Part of a small language model's weights.
Size: 11 layers, width 256, 2 heads of 128, vocabulary 8192.
Training: a variant of Muon for these matrices, 214M tokens, 7028 steps.
MLP neurons of a small language model. Each row is named by its layer, matrix (gate and up: input weights) and neuron, and shows model dimensions 16-143. Each number is 500 + 40 x the weight over its row's rms, rounded and kept within 0 to 999. Numbers have three digits each. A neuron's up and down rows have the sign that makes its largest values positive.
After each neuron's rows, "fires in" lists the words (lower case) most often at its 100 highest values on Wikipedia text that the model never trained on.

L5.gate164:524528539440503432448477521527487439498553553512446504472428552538506446480483531460493526541443472487558446533475523517550474469453520580452501441488460488558480537492540450550411575503539455516490503482477471526565488582515526528477468478448559495522535553471480458534495445493473589522533610485462527519461484489520537545467515435509474461515452459490459507487475502451479504525523
L5.up164:458543507524482445529523605521436483423494517495458506482407520580525476496495460564486515428453483446515449465514458545563505524501536498482426438489438502555471534458433552501475477441462551487508447461475523476528476483466551507522512474395428533474506515468514489465481520521512567491532530488541547431537484493534547484538545418490512476515528483536491523485514499524422557428464
fires in: "in", "for", "of", "to"

L3.gate131:545549488466525537473388522562468432542496532534548535514440440539496437497418491525479495478465512499474499437457539518571429503475447513533516548533522584488496524445443477512518488541513546542448561484532506550502555489435485491454458514508474481457492427450485437485574510523465499454505476482488485519486512479435480477471463450493538499530524426499501510491556470570467484511519
L3.up131:463469481468518476465543518500456519544470559512436543488484438455588429580517504520470460490504541445456532502516544521548515528498545469600433554514573489510524451442445502519503528471533529471469503489443479542510473517467537480417564507437454493529544538500484498527424567486545493524548510432485511469562475443505479519511455465522537521496533517508609523500453447490480471572505
fires in: "with", "and", "as", "isbn", "after", "featuring"

L5.gate612:449526500511468492501527513493510478546455496531538532423456498459468512510557447479470522592446538406550486470453529512439492465496461536497441518486508495461470475452494454481493565487531563572454492455554499536471500484555506464489556446517493445506476485442531543526542438516531496427464540517523476543530485510494444512491560481526515467549465520516554519445496496509524508431582
L5.up612:509488551517516508483500505499483454497518545527530526417501556510508422584536520448561448544457506427501481508429481587471496454554467501488474547506529532428502436454476516486514485492469516563413456454527464457512458494489493449512484436501426569526476596463511523522531495422520509501463538536454418524518553430516514503456539466396538519531464483407575533475506488448496511492548
fires in: "that", "which", "who"

L5.gate433:560549493527445546442485462552445538473542474526464548532480553443491535521553531548537502496501531597477543463351476535580480533571469471528442509519518535480464451497488499490465437526493469471492484619455487512496518534541481541533533582502471528469478495463527527494504566465512456535486503583510535529552519477443510448484509493505491477476545493491481478515466486515487467509522
L5.up433:600484488491451448520440525510501407480429501474490539482489515458503458500499544551532529445530510522436596466400469485554542533519500530456466471527451538453483498442478544480505499531513480488421468520512514522542486458464499515535454547482519505439529434468490513596541439531447526559502427516427497479469482501553534437413491500482514475554465438599461515493476454441520536552560
fires in: "one", "an", "three", "five"

L3.gate189:483528528506505538543557502545502453487555492599530559444490492536426455480469503459533456515445485508553515539404470546516496489401567485448550486524532477571434538503471522499471568498591442520449437491475532441474565571506518544496492535454503533556446535500554512488512481526495556488532514489536477530532530461552533467439425510469480533460514519521515488516555477564531585520520
L3.up189:519511401501469513530551499460520494550537495483510585470507504568562549494521500425476565515520519464569537454463515530492555439426537485461502473525579556475442499516483538484488548508536552484449505512556514477470549511485474509528431476498470589547443425464504433517454507500480523511526502482510468483470575466491528477533482439445480543552560521455474465508531488515525547574471
fires in: "may", "would", "be", "times", "t", "can"

L3.gate456:549544412490493493452546500491439526517472493526547479508500560458453512498447530534523476499472425526424511529515514510499525457446450596475489492527525458436544465554606526517565534515551551489528461506434462512510535530502540472564505550462507501506526533547446500532510460559512543462502521507591463517442567494485512523487437515514518548500454543507498537532519478490500511512481
L3.up456:529523421515459500506517508558461445528540549484583438498514489474481547476490494522483455503500392500491464443542464461501492540497476464555554474535462577459488525503470466491520486515521526567489472534586503516627500515483494501486529520531499505489522467539595445489558515473509469534441507476567388496430560553495502519474535445577548462511514461461476442513532479552562486494490
fires in: "they", "we", "website"

L3.gate361:514419528515459467458515520479472533555429453498504504445464531526448534491497519499519519494546475481508534525484500542490441495527483462523482549425459517571474498493463503485422482591506448544551506528454464463617445548561491516537549412466456431571492469484468487526547442463470542514496471494495463565505538555550530450493525511537443469514453475549527529532567546475486541542536
L3.up361:506503534535503534419483552544481505461498593520460489517473496519502516513480471499493479517503437464502530490513528522578450505506506466565485459470518516461530587459464565470458473466536458483515517455520568477511420527462541520501526523404472480513545518457539568582488451516490468480489477532522438498518476530495521597538541492506525534497427492520492501431518574485462558503523
fires in: "in", "first", "second"

L6.gate426:468544456490488491518509542477491480469444549529523509485500497474474472530510420416434405496481490511520483438442432503458468496470443468564484523451461565500493529585561480478536429491507492545535442426537533527470471504482591511509441401543453559513478535507520453479438459524547489538459462531436553482529478531503480535488516535536473496478469475485552502551497464490541529513484
L6.up426:514506503524519528506471523472398480498464533570509508456522568505441535490560483436537486587536525493605486513503563537503505484455510509534519574503492466452565474447492493479438502526437453478480466543502509516503474544429516485519523449485463426500526465459516495561465433485470479489482452531446613464512492494469495453544497485527486560405480444480480436514440536441508533494522
fires in: "the", "that", "over"

L6.gate496:569511567442519519504464446455480581541468517539450501520540455497456472487505491527530557578550448533473553471458563528487508462527549417499494488470485457495532485402484437510459500462560529499523468533440421553466508478475549490471472541484583513447428512586438473536507450530511531487476493481497512535538594476463497526549514482521560461518489441520541555529543535569522507546515
L6.up496:541522579462510457556452453533489578478520471500577541507478510453490499491433516522544471594550482492488536549504522518551519448450536423517514550470482454568516479454510505556476520441475483419556474451508452510541502467469530482485507558567528557448462506474386555545541500500518485515529540445505511565530581455488552512472525497501564539438433449544525560506462524470574491476521
fires in: "of", "condemned", "by"

L6.gate107:549509561552506558491495471459472470485499566571433560517546464436504500439454487467493478476517491500518528464438561393515528446427458505419506448467466519523483513577559477507445439463438488469494498554528497431518450448536507530560456475391561452563489547474432554468450525526478518448520521485461443478493476493461465487449507475503506494507503513504533470535498493476509468586382
L6.up107:529485481511469457502466428552504470526457482501446453557515488476472524501509477528507453478493496520466533504451515492470459469451495454506497485457444480432504518503542428472398513509444539481451511489557597464497516406510504530576525485449467517516528508545487448453544528465448460505482504546452458454474520430466492528482506540545531570508502552518497546588418524503496424440461
fires in: "an", "main", "anandavally"

L6.gate297:508482483484503442542454471554502512522522593481450545483515493539420495595449580521535567518579523531478509503479527574520510548515583465550483466517529424446510390536519459462540499472481460509512498499532470498526500514465585562547493441529510483453537516438514520445495457509480494447519495454486511537477569504536472459542466490441467464448492475534456536513502495499470495491435
L6.up297:553546562491532495497406507508519491533516484463559522442567450518479535473469549519444570596493458539470482446527488495554571431449496521411531448501508453473482544545563464470482502603488599541440540483489544571518393565502528526477547553528538474514498522485501496507540485505502587559523478571512528474516524510498542443481504507550467483503440406449530560499573535544494482514545
fires in: "by"

L4.gate505:547581404518501536536490455481492485529437469539463552478545539526430523535497485499442506500497494514456492496507514520515476532484464535493447493462459464415521543508430440436465526519520533442483427410473469479541488464468455480498591434521505534527468540546535513573461573488553483523414540530486539478479481463445430470479527478545509513562498449506510482525521492549525519522469
L4.up505:527565466501457588504586588509534463481467433536469443525450562483482550459483504542518493557457535497479454464457473504557484548500484518498483461506498472420495446542545443513507512533517484440506466498541507545518443486480502519470517471448579506553531505430521479483479475452529480501452505558469479528542498501507513489539482445488481490503486471527456495496505563569428472451494
fires in: "of"

L6.gate102:479504510562530547470548538506546445477461430498600554530489453448505547508435390510530429468474592534435552471467467447442444461484512556543413530544482529444494474505475466590546509550516532446572537448527524499470462463520478483519495457499527519596496552481501560527523520458485459486496655486509570486447521518501530499420517489526533510429504507534519513475513543495541464475454
L6.up102:538528476536424505419559516546468410537544508556558534527505529521480580453541455555538483488489502536492556529490513560538440464513538567541567508497542528504436438514482451514544485497476455546451538470472497485524436563515505518515479562451566431531582506520479474504557516514550551497456552444457539472534514551532456479476526460481509447494468513456543532557531501561453520551520
fires in: "he", "it", "film", "also"

L4.gate142:437497485561523497454491544558553473514485532507466546455427537577477480592447426471540475529449525553412521499485534461503539467507579590556520517469510542474537470466457456523512499527506457459526427456435520489476529537446432471515469485466553566473498530486522478494478490515462475400491525495483517519530550453510472513469563533540451432535475510403422520417455480556510493528503
L4.up142:488502430515479474424544509508428473491533512459455518424521445555536498511482485522499503503492514502471469516493507483517537492514577490551521539469536486527581506544505478532497493465457501532523477541551532470520455545441498525530574531560466504478586507519581507513525465457461441466447540518485539516525534479523515555531502425482490503479411462524432533486555480510536547492581
fires in: "he", "she"

L6.gate509:551569437468525536520593507480480544504565537536504496497572478466518480533416567455499498548525528531590448521521503407478488521524467545478469511445553430496506544530485527496488577482514482536510533479537536469456499500489571498509437573542509516490509468477449438488482497488558441521574449459492501600461453489451525539519558456528444445464509453593496520497501503517555515521520
L6.up509:502433581493474502459486435477549482520452519456517473559488465442531428543476449511505490464562534488607533506516590460554508538538446524440460539499552496494463514494488439465527437505539503478464512534516529487480457461550462493513498560481591595543542507528522416496471598435499542485477495449462481485487554464509555468495498530483475518518484469505480539529513496533501482501426
fires in: "a", "is", "are", "s", "were"

L6.gate226:521525488504463535537527542470536498551528456498499481468511557499432508547420519541561478487507499529509531514442490558597512428449538532472530442439502518536492511513469473462511493514489509491487528519534451558447496526508445539463573425446534500452495484446514509556528520477468529567577510482533470530527549511502471534471482478523469438467459508474521586533499416517468466462549
L6.up226:504477398484481449425468454487497499508553527550480456573536442449512495489500490506475493539550534437518463494475516484464447474537486477466441470532506484520545474503475503516438585472544533599498524437475473510445563515500518514546464426571465499458448608485470593460484545492477450528471537431451480514497490443499445529511473518547522503536522498515504477455471506434548600504466
fires in: "this", "that"

L3.gate337:490464489526539450511427462571462539551506621501503467522553513474537462500560480419482542479438476379493391515530523520444526438514495429515469485502476499445500450538483535489441574544546527467500506543470522491498497540407437501520509444459452512476533485522503441527546441500512462498500517461466501490543473488523478452507488436451437442480469485439532461466453552492440455485495
L3.up337:553495595487458454521474517516474495443473522462463440417628474527487542567536458576509554561483518429499470487498499539484567442532522488549480429441508552491528509548489544493430454546526504520481579507516552523484501466385478483468439492530439501508542522437481502520551395495523465496473459455483446526502461573532469481469509458542501534543463511499508491530471526514497471539538
fires in: "during", "following", "by", "in"

L3.gate615:507475449453512458506483520476503474573517549498518431452489551529473512568576526471497488497434453531509442436482484462544531444452516509560430501526463452543461484505485507493435548512460452530574413456522494514503539542489513505505478500609505492465446479569529423546450395577543599472535572513536437482521482508504469574552545524495536503467507554553550563530508500535534459528466
L3.up615:447533493495453448500479482472529450481463527482511463484454518484500487471517536496476519574473489517482551491420443528431426385473449443517534463539579471468541555477502553476462501504492471518444521465485506564507529545465500494512484478537505482517512437473525538454466443487545495490461525486484427481532511492489478553504485504412507441443450500478475480492547542478452454540514
fires in: "and", "on", "or", "2002"

L6.gate715:537504544462558497525522461522483476538421497503515592448531467454575477471530424479489536604525571491560435476454506437448531491468581480467507466539460599520516514490556519551506469468435512520506458544424538488419542483548558434522440548457411506503503484493463498517457479504539474534564578472492600461546480475491557571517547520487493465550466508517560513496445487504467477511441
L6.up715:527417478571477529514529484529492469503490486462512477449484466490502515526489467556409523470468518487470435464523495540547520423479477505510554578579564522523549521456555555524486517447535382561495567495506488536497543504585479488530544558528470490500603454483522546499472528538427560408413457421512525466519549472488451583509547433461517495527435581481571530468547463434515521538462
fires in: "but", "and", "where", "for", "as", "that"

L5.gate293:541528505494470525556463484525503430498508452525507486466405435484464524515472443465462517524474512396501431424513458490534573497598406526524452471495502482422518507495564479440449474459532560510439535507549465505492439524491495471512485499456581487527543492459508533550431496512427486490412539481552532465481518559510500461549443623510481563536494496594516492527564503532515495516537
L5.up293:468495468541508501540452511442480524454505529437530514505547499466504450561497451505530534519458509498451457540503567517524540506554501500549604512497425456538490494457550470434491452462467498495499551499479439465430473475509497465529465441466576467534510431432537518568493428528528538488480488525532477475524499500617487447553486550493527502558487479538508513478524477519519514442430
fires in: "to", "that", "of", "which", "by"

L3.gate268:455517526538529527479473574505526513473477545482532537424490532485512490488562489517538577485515548517433500520465512614513461427448517551467515446512464480506494411510513539476499531455406477597480435482425519583525520501538463488479563511506504493473553549482464491487514556538582541481555619502489479417518460503470493500574449480527486534492510512532598584530478515499504454527449
L3.up268:484540493530499455528485513500509520427481499503506472498488522538552526465492491481444482488468513502493529512483506476508514472521612498508473487569542414487491554514505528460543528510576492506462532454482519493511540487548446475541453441458484594460479530558488551555489572516491621501567466472505443563499489419463513565495452545497511457497484456542540495508518532531473497503571
fires in: "and", "or", "they"

L5.gate758:471508547504460503494441456475492472503520568576456528496535446388501541511367506435449455503518529509552469503404505520512459502494489478482538452518503498579457426553537536493471518498541487432440568509550493541498433510440493509459484471469454437488491457511509481470437462492520431494501522419514525411542504392525541546465515517576476525496457547516475509515471531423598424497545
L5.up758:455465470475408494469419521432524498553494616527484523514508451477471527482433587522471532484517485536525536561505469472516483445487504487506483492403472431574458509511497481524504496534528500529436476512519522626471449532508512509541512458489511526489527437471507495487470539456508508487549525465529402473463430506522600495487454560449476493492441471566475568487513536442553483588495
fires in: "a", "two", "an"

L5.gate223:550576439554519569521484519510484524510516409484512500516537498437486466450519532544499494442449439502541579571422521431498481481462485423551507541481492492457475525481483430568449520518514494462481491518506535510569480486486441495515470563579583530456490492468449426430499519509504493515460485556478532448527406464502478507493486513518537544597498517442544487449495519518458556548474
L5.up223:541496441502476541512474518530403465500501443511436487448488447554414544498469527458558498538517530453517469548489429514547486533459436490450469481481506576543530505494471519517463447482499527449456495525520532511527503490465526510514450470485596472506540494554466439499573454517489472453470537492476536482473436448504455568511536536530470539532387480533454516474498550509498492515443
fires in: "as", "of", "to", "in", "for"

L6.gate413:514519527488535537539492523499510535522571485529515486498536513460442497500548512429479520508490595595526517484435503525450520485487536468518488506547556499501442468516470490527491568505509531508554363528579546502472476395509548477526480443515495454518513476549486579553529503469508560463532471433555547491493572501503516473567594498492488548494516489535554411509480503492472553496562
L6.up413:448498532525498475473476509405511477485517488523487511461388486453507491500494488420444537554466470475510501484468483469520429502481540463506515511441503519509478493410486508630496548539491509508515533508498503517432468510536448540540518474502497413552470474590441561481549512492520468471504440481453496418486488432551405394444501486471457446539511517459538512455511481544432439451495
fires in: "that"

L4.gate133:482536502393592463438456462549479453455579542484487431555568554580491516486514539482516571443495536513500503466504547543588490491462526540550502537501453543481486446494570496548510472486516454531509475643525478462482508457444391542463532529510534438516513466546490520445539501545583524556509470458486478532464473486439489479512523480507552475513516451500528490542477501490495476457523
L4.up133:573457392467439527550515468477510494583566536496426530439509524475501475521494577486468444520487518460513537512462461445574568461449411477458460550536533482531570578503523499523480456476481472556547528457483470489575489521464518518541479505493477648428513495448473488508483544480501547486506546563479416510483453466471414517522494515494490519564515441489471480482512492434522444530535
fires in: "and"

L6.gate58:484515489500475498529500524459465491461548573550485463472535476507506506437451504437482522425395422469477554508449483516527549553576571536564500464535511470494577477482492479507437463492531559513512495506500458462432494523431505586458517523462440418488526502514529506515497461477465511495524449466483492491472524511387506505475507458449438545534446532465495484493503468517512515525504
L6.up58:518472411527531509493481503470479474492460425457512452493580536483500486558516499540466474481513501482506505461463456523499538489544528545491537508538482474500463507470557478454482502489477512543475507471549503497500418505478511543520427519506538489540409479501450526574533369520499510502472451494524516425573529403496487556439497515510476458509482507492524512568476459495485436505547
fires in: "to", "by", "since", "tomb", "at"

L3.gate732:553530546530431511423516573507578597555461551463493547473548493547527516459528489522518513520565475554560455558436567542491408557520610514481502431442514480464399497570497504463482552526531492475514522485447479497505515430529474472543496461469446489513475528542554440504486426500528479521486529502481475535401463444506460482491459542535514507529502520507449524513558507558487500508507
L3.up732:559511536578478501534494511534518529456518521497491530510497473491446536449466506503514454533522487488526448550434472533551426488492556559482486520435503400547484498506529495500531492504512505461490483504551457487423487438540589513502576464497399521571517454539553529479508535494497468468449488497551471583517554506544530518483518495517473510578532509593445545538563526513507513478465
fires in: "can", "will", "be", "have", "may", "has"

L6.gate436:508609504504559450486511554475456488522537482458550476435436512566507486507457468513507493539558555447459508458511516441481582564470556550541545438497517511455486559486533539432522481566537551496557540542505483464509506488534452490489558527474502519582502508489530472564549524538480485503538512534466469535432550496491555513500499497577458440484499511429483475528535514495488497545446
L6.up436:481491429481485460507479553528533473485486534507479484515478438466458483524472419479578485493455535518469482440500522469456544431490536480597504484498511455504571461467476384538513502524522455562489490537470500551554491533437477529518522518477548441428460571483498494541504504472507477488522459487492513518552521575529432539446511550586564533479534513498413482424480516485524473472486
fires in: "she", "they", "her"

L3.gate150:512466561445506468527549553472525520541583459494470533473509480539552479491527493515481525508472471520573560509576500490524482410508517527534476539537542508510453474524444528481562652538485508459463442470453523519485535502508497537558510472447480472513479549475559476553514456419508485449487533447525539471517533553546512422457471528489473489492503474513436480479526457495555533525471
L3.up150:449545432525504452498583595542474559485590556568489540586546496496502472478524556506481517478457498441541468564491410481474438498444557522514456430470427572466559545429483468473465492499511596484445495490493505473548497520510457556491481541541554558528486546523496400434480532446508476513516520432486461465519501560461496497597433490578513531514554518489408508509508487523473524547425
fires in: "to", "not", "would", "t", "also", "may"

L3.gate600:450536567522506454504468422491563491488471575557514499513486544550467463484441478508487544473463516465485445526498567490527483537441430499502452538453401471509531461463538456468510507528448454519529480569490508480494576494506543408497490473519497501519511520463573433566548571562461515421474561580488478497515523496477482567539510477526481619463525535470525496535526472505513467533487
L3.up600:433447442487483558518442507486524581470496536486509527485583486558454498539494482555502465533520543524505541500449508538439462513521512552427418543534532443500507487513484521533423502468487539510470482552526485537502483465512430539590407446486546544413448493509501456530506504504488498498531519492561486483515487552508489466512513445581504492470498499425477488471538512498512486512422
fires in: "and", "career", "life", "background"

L4.gate299:531521526508495530411500533456536542453458551455471552536510527521489468591447494477456434557411490488457499550474523460519455517511494501596524483457434523425468406454477510499489522469499529483381464487577506478487496487572565474542530514477544486510492475533403511485448489536585534490520460482499534501452484492593449493456544530430537459477451484511557528517559515484466491558478
L4.up299:501518493502532547502496525435547495519463482490444487469530511528496490523459442499518526543497453512481499546465506523576433550595507469564534424505501478409457509540503452528560505471528531490500490527571529478528446496515532474494502534464535475488502538482582538465482577516497529528453477492454585492439533430494491514464519527491508524450488441467456557510581561490546534492460
fires in: "as", "a", "country"

L5.gate61:541528557450399569543494450518518500510533497569534479474510579519521460529442512455466503465435412542469488483509488504531506493484535511461411467420483485533510490490522531467500549507499477580457487496542508502504454507493589518500494352524564542469585480443478513536495527536485528510543458524492538486505471489431468462443472434504529433489530444530532470447502530479532541542496
L5.up61:483588467497514536485495493497518520551471491491442461516501563500467499523466477437559501491509539437500483468484552491443444532547546471568490541513431512510558489504575518471473546472511529527559526511531531489563502448435488483439472523554554451489573496509485588474464475469479496465492449499542441537566469472476608515547480414502457476528421510414553523508475516540464503449464
fires in: "of", "to", "there"

L3.gate316:427528509474495503498486496571558500533495509473457497570477475501537493446408485508540547492557452551418504521446458437502527567551509533477534509547516508465500545490485489548503544429586498493479415426472442514508441521508460453540522472467476443544453470504427501474563486481407544487493488557512485451402497458515523477487504541456486447459511462480578481464510480430438574480494
L3.up316:528576547517516443500458551538491522487539478468515568518459468420486546511517523473525463460457545468511538537502445548523499533496498485501520602517505537476511553468532529489471446530483538520518545484508516508456579523490513514490495466480425497452482512520529504563550499543522516448529499469622487509483490535499485510494534441499441431442465475564437481595476508520479479530450
fires in: "is", "school", "station", "club", "title"

L5.gate488:535464456430488471500637487491526492523473549445460445512535487471509586453520534521525425530512481537488481496414554428471505559439468450465497504478460487502558492483464501582511478467501528575483436506594517493486488557576516468508524474495552486520459527451486549489472467471493484499552535500490527561522510527523545552505482550478445538515540502514618450491495505493523495571488
L5.up488:539542435525507481502470509482592451533491503498477547556575538539526538558543506446521553472437507515495486509483556463535548506473540507521457560512517467434463525554506540504502471453466432490380501469546573496437442544556461476483531377502455512579459500484533542536493586501501603571513481481543520517525532538466466530522495505452468500540560476511591593514512544557555533481549
fires in: "that", "however", "would", "may", "did"

L4.gate715:517581482513548442507507525471480549548476583430519533415527555552530558486528461427542493561527458444448487480489513526438556535447528500484461586463486505507418580512478453449484463408448470436464535448476457447467462540450477535577535513470521574503494563536554494482441429508458532548475454477510587418492486506590455502535485556504498506567463497470525529478513469584479499534503
L4.up715:523548461544454508647599483510487530527499600484503502506555433538497439428526514477503506501521504527438508536509471440484480551490490517475424501484466489522480490501480494479533536511514471468477503538503506477432519526445518511537466484465467584534512486421494473504497468530486466507516532499575477521499492482448473522503474398491474481480468503441426524462490553445472449419484
fires in: "or", "of", "y", "some", "yield"

L4.gate512:517572585503563584485444553504558513501450555535453564531431482507485497479477460474529474491583448506495518528449516445526537542469517552458509483499568543438471527488402431473461480534504495536486509498532521496449513507406528462585552497455472532507511392499452484426524480538508493498576503511502441524486538473542431492501549540461463516505536497540525519486547509561451501499526
L4.up512:531524469480553540558482513527578478424586516457465497554498474420507492504478547535528417542623474524533575494561494513487534523502447520454506476449566430521526436528498544515501529522479465448449508495474486523472569493454452541495522502466438531486506519462445528552477535538478459518528531530469460499408532394442435506470491526472492403507561443436514475558570518504553537469547
fires in: "has", "is", "have"

L4.gate671:503547503476541519441487536503483445418496572535536476482488475434521503515471494508582434485479478549429511415516424487500464536527411513479511485454528505479507542527573465418533536486482478465429578494521494509449496515456559500549490497492412476510552464497506484538476446504453523404507500520534466453571501482543542562428586472535448478478480471458490527513520614538532438579473
L4.up671:504457483546480481467501482535527491557509498454470441403620465540444478494453446504499510488467485481495557559440517469550419519460532598492469501501492464563445511421459532562558435495496512520563491524454530457516566544574522511466510518419568565522557469390462427472502515495521471481569532582494526515480540436482480502428449505458522463469552574541438558489489491494547456498546
fires in: "one", "f", "he", "a", "doncaster", "any"

L4.gate309:491430504467541482517516454472538443512544492499563407517459505476477486513481532533516494505555466499470502524523545490493497452492496553500521531488472604513491492503527461533487554508494501494572462574465544493534464481571464446460487511528566490491452434445505444474512534491476504496565475520524509476477501482502527556518474506501434575514487512440493465514515550503496456579448
L4.up309:448543465499479495456442515551553461492536594563535530497498514494507521520547504539457512552478493478516514554402488471587457493459501523517481453503504446515482481580545549459504448505430518503466547485561496507502523551504501513492434462464605472404549544483545518474527515579480481484580545480450540515512528530496487527466488470541452524504447589436436560463464511528503512513444
fires in: "career", "and", "about", "almost", "gastropod"

L6.gate514:561508502542577504436454467534539493455572439542502443430555469452512513470416544541494526458502531454532449502456493535471541555497422556502515492492434580511489494594531526538534462475462473528488429474561445530508540506511530549522513507518499538544536543515493490533501502522485601535433571476493529528537549537502498511501559466512497418497510484529530549480492474531586460513491
L6.up514:478452477520537504531523507505538524453515536605515491513507517457519478511575502459458415539517513564541542512449489508492564506487504417550556498530515505553471553491533502518491544542504486500501533473450572504534477445495519531508529429443423491534505495441473568484491544487506518533501424563587533488547513488484471477476487519448449479535535419492549623472589516501530459519544
fires in: "while", "and", "only", "some", "one", "also"

L5.gate358:539574547534416472487480527497382525510473523549517513507481552388506487500441417566513508539522423452489578507492539503521500484536464491487501477459438523483526502509512503496481422411442512539529477480442555560528424499506570477461502516491566521563494529536543503550516526477506496532530549490514536547527503500521526459519536439556457523521540419453481514498480527528544479458472
L5.up358:525466540495519512445529551481496530464487556525564519459509517396428503413496472578552508500528503478434471520490511427532536489489533483524488510475521371559485497547495504531500527555440538570561463500491509489494476469464504456535484506541536403521514544453544496568533440495469456539512498535509459535458494525540479533492482552523450477490591558479494562576491575526515474520515
fires in: "in", "she", "film", "by", "following"

L5.gate662:495594492555535475540465497552588490525525579501482491499544446444424537460505487552544461490602565459561510539446497490523489519530562576499525455492499475501505557537521499477517469511481486425489515505540541561466524539516505534482613503516416504530497506477437528448500522495531472511521484511541499474480548413522525513489533536535533447437494473438550406546554434454454470513522
L5.up662:559489482478532505563395429484459565481531545508461537483565500477491522429563501520487440452507527470447461460523480497535458527447473488511499423537515530445476547511452503455481547501459503447495542444464519552573552579454494527553472478502539443519442517509471507511526542496540569498535537474529539510469456496503567511460521434454421590475536497545527471593440439511497484522608
fires in: "this", "same", "such", "another"

L3.gate281:499485472478503596488476497459487470470486474490516527526491448538529519501454462430481400473492472557453544436520477559488518527503539490456465464536452510497437391439468515462541553407559520458467495526475509548546491456473481545512468525491557594528506447468514455474455460498547522526487520478473488517463519534495429480452502510516523478453451535430505466513505589461508503515519
L3.up281:540505427524479523545493441446558448446531548459493543456532454499545503547492520429475509484510458507533532494484428539483536480442503522526492487482473513494480500487444468544522528478406445488397546466433487494590521487434471519510477497500448556508520420469443476553447486490444500538559471459464510531481536485507459510475571507550442467505504529563499453520501610482505517486532
fires in: "one", "two", "three", "no", "four", "five"

L5.gate295:488485467493462539483533509525522507539509509559539545488526513480561499416459535412399545513488503471462455505518501543469462488474544531543482506524475561504527549467513469458526482472496501506451506484574499521557449485441436438491537485499494451522550462551505480470506498433460534481450483480465540480510554482416501431443504498439516491474525513520504495423441539489470611591509
L5.up295:485566477503498516500600525498389502521507501470529482572458553538440533473494496510501514446499513450468483506570507502466432485603457524459452502497512536525566551458596521500499462475554513422480512560491506470519537470520530576504454509462521482483544494519504503479568510499488480455513537568453503391566457511512508574502555491565484499505458550546492469514447513519525466518473
fires in: "of", "to", "for", "at"

L5.gate331:485480570481552502483488567504493481500478502537521527517440504498518454458434498492499547537442482568526426547484518519437525512446531573546493433496459520456405437457474481493595463522550509516484445498494559416534507495488555422490537508495505481525524479458404552532493519492528487517537559500562518522557482469532552494533512520487542472464465554459489612476483527518504584459474
L5.up331:545523528475544487554501554495470464525477519505544506501461444511473549453479552512509636559501441498491468546483502518513543455553503509506526522517586517494443521437451480525505479490604453588529540475531486500474564469490529431452541492515541469530544482470564567608492492515461547521479471435487538519464512461517542517561436439500491455516468517476521586512521477504513544475507
fires in: "of", "for", "as", "by", "from"

L3.gate389:519520494551518554519508518515475529491514504562504549433451523533573520512515542486549506478482438469481535445563500490455500442429521422400502477538463584443486506511475476517466518448494572502417601468479487483481495502480456539499452471499547522552442429459499512483462441416429513496506444462526455489484535499465553458457542492420475469478504520444505456476488485542520593453490
L3.up389:486542502505507576527566510504481527439535531516444492456435550508523498476492520503517514551545488483510588428510477548507571448483461454456514404568512565483462487561461506561467527494497550499427507513507452504531467504517479507504478521478531543588483447537512483513512549457436488573512440496504431473469570497472581482462561522414547432530503531491523490546517540469558591459470
fires in: "be", "not", "t", "children"